python train.py --num_hidden_layers=10 --hidden_size=320 --num_attention_heads=8 --num_key_value_heads=1 --head_dim=64 --intermediate_size=1280 --vocab_size=7947 --hidden_act="gelu" --norm="layernorm" --norm_place="pre" --norm_eps=1e-05 --positions="rope" --rope_theta=94200.0 --rope_fraction=0.75 --qk_norm=false --attn_scale=0.125 --bias="none" --tie_word_embeddings=false --parallel_block=true --extras=["capped logits"] --init="orth" --init_std_qkv=0.0384 --init_std_o=0.00679 --init_std_up=0.0384 --init_std_down=0.0043 --optimizer="muon_variant" --learning_rate=0.00243 --lr_mult_up=1.24 --lr_mult_down=0.7 --beta1=0.95 --lr_head=0.00481 --max_grad_norm=2.0 --warmup_steps=200 --schedule="wsd" --decay_fraction=0.557 --decay_shape="linear" --final_lr_fraction=0.0 --batch_tokens=[65536, 131072, 196608] --max_seq_len=256 --doc_mask=true --train_tokens=803200000 --max_steps=6213 --dataset="wikipedia_en"
MLP neurons of a small language model. Each row is named by its layer, matrix (down: output weights) and neuron, and shows model dimensions 64-159. Each number is 200 + 20 x the weight over its row's rms, rounded and kept within 0 to 999.
Before each neuron's rows, "raises" lists the tokens whose logits its output raises most directly, leaving later layers aside.

raises: "s, the", ", the", ", K", ", H", ", T"
L7.down1140,204,227,203,188,174,196,208,205,206,194,202,208,215,213,182,242,216,166,198,193,210,237,204,170,234,235,228,194,161,190,195,194,209,179,181,221,184,182,227,179,219,197,223,241,181,188,159,191,201,215,198,184,208,176,234,195,184,172,232,204,197,184,185,187,188,172,218,188,228,169,202,203,249,206,255,159,207,160,188,194,231,202,215,200,174,216,200,217,192,205,219,234,237,195,206,213

raises: "ment of", "ership", "ments", "ment", "ater"
L6.down181,207,187,209,208,214,201,195,187,224,211,214,208,194,207,200,174,164,203,185,164,230,182,186,189,199,205,182,178,194,232,212,205,201,227,180,169,208,191,197,211,219,212,217,203,205,185,200,172,208,188,199,218,190,205,186,232,218,179,187,241,213,176,171,234,197,209,210,188,199,154,250,220,226,209,181,192,181,211,191,219,236,218,178,144,206,215,204,191,225,212,205,167,250,230,197,187

raises: " with the", " with", " with his", " with her", "wards"
L7.down43,207,200,180,230,180,182,169,221,183,157,222,202,188,219,206,205,205,190,191,196,169,187,206,175,221,171,211,202,198,217,177,206,173,185,168,195,189,203,201,188,226,210,177,233,225,202,201,254,184,165,242,183,191,229,204,187,180,196,209,235,173,206,181,195,194,210,214,220,187,204,203,222,200,197,219,173,178,216,222,203,191,200,208,199,175,220,214,194,186,239,184,196,183,187,219,222

raises: "s", "nd", "gg", "ss", "aster"
L6.down548,227,215,176,179,162,175,207,204,145,170,179,206,219,217,219,207,226,204,183,212,198,186,224,193,204,194,240,198,213,198,196,202,182,212,178,192,177,145,210,211,206,197,225,176,187,203,216,222,185,216,261,197,224,208,189,158,212,232,180,202,189,182,198,188,208,215,175,193,182,192,212,200,210,204,198,210,190,196,161,224,207,182,185,252,208,173,199,170,201,194,186,211,183,212,199,219

raises: "ows", "its", "aches", "ises", "ends"
L7.down711,188,171,202,173,207,185,161,203,198,175,242,223,186,179,189,184,192,222,240,208,186,213,206,205,195,181,205,174,213,186,215,165,205,175,211,192,198,185,217,203,202,233,189,177,177,181,234,220,215,195,184,194,211,214,188,204,208,215,186,193,206,208,158,203,202,215,181,211,255,189,236,204,164,198,198,194,187,204,179,233,201,220,221,198,194,224,211,227,180,151,219,205,226,182,184,222

raises: "all", "al", "alty", "iah", "als"
L7.down37,205,194,192,204,246,215,189,205,211,186,205,205,183,218,230,175,226,181,210,178,181,204,180,191,213,205,219,208,209,227,214,196,137,194,180,189,224,207,233,195,200,199,197,190,203,219,197,220,213,203,231,189,176,174,155,246,196,190,243,190,204,199,188,195,172,211,173,193,216,199,206,203,182,212,197,179,192,212,182,211,186,189,216,188,218,229,190,256,185,180,178,200,209,235,203,198

raises: " of the", " of The", " of a", " of the ", " Of"
L6.down1253,182,215,204,242,204,217,216,182,215,164,189,199,217,213,231,186,189,216,187,200,205,203,179,218,206,194,193,163,151,195,213,190,205,208,212,238,203,198,216,191,194,200,213,217,170,200,174,195,215,204,233,186,201,184,187,185,199,213,184,208,218,166,193,169,234,214,180,213,224,224,202,196,235,202,218,186,197,162,206,222,221,184,206,176,199,196,185,200,174,211,177,209,184,160,219,184

raises: "ux", "é", " Paris", " du", "use"
L6.down467,213,214,190,210,201,217,175,221,222,184,197,209,244,199,158,166,217,202,202,192,213,169,191,210,233,202,183,213,192,186,180,177,174,251,194,192,194,195,207,230,258,204,211,237,183,208,209,194,219,183,204,224,235,168,209,252,231,169,231,183,210,188,223,191,202,178,197,192,208,184,214,197,162,182,209,204,190,193,210,215,188,195,185,237,214,170,213,207,204,215,189,218,216,233,190,205

raises: "th century.", " years.", " time.", "o.", "ations."
L7.down638,182,211,197,183,203,182,177,202,201,209,190,178,188,182,184,164,223,243,209,210,212,164,195,197,189,159,181,203,195,210,186,198,178,215,150,180,211,231,193,211,164,190,171,199,208,218,230,208,209,207,166,222,183,179,168,201,221,183,189,194,227,209,230,214,194,222,210,212,166,228,184,218,201,189,168,215,198,207,226,200,213,205,155,199,207,182,169,169,221,188,226,198,198,175,196,163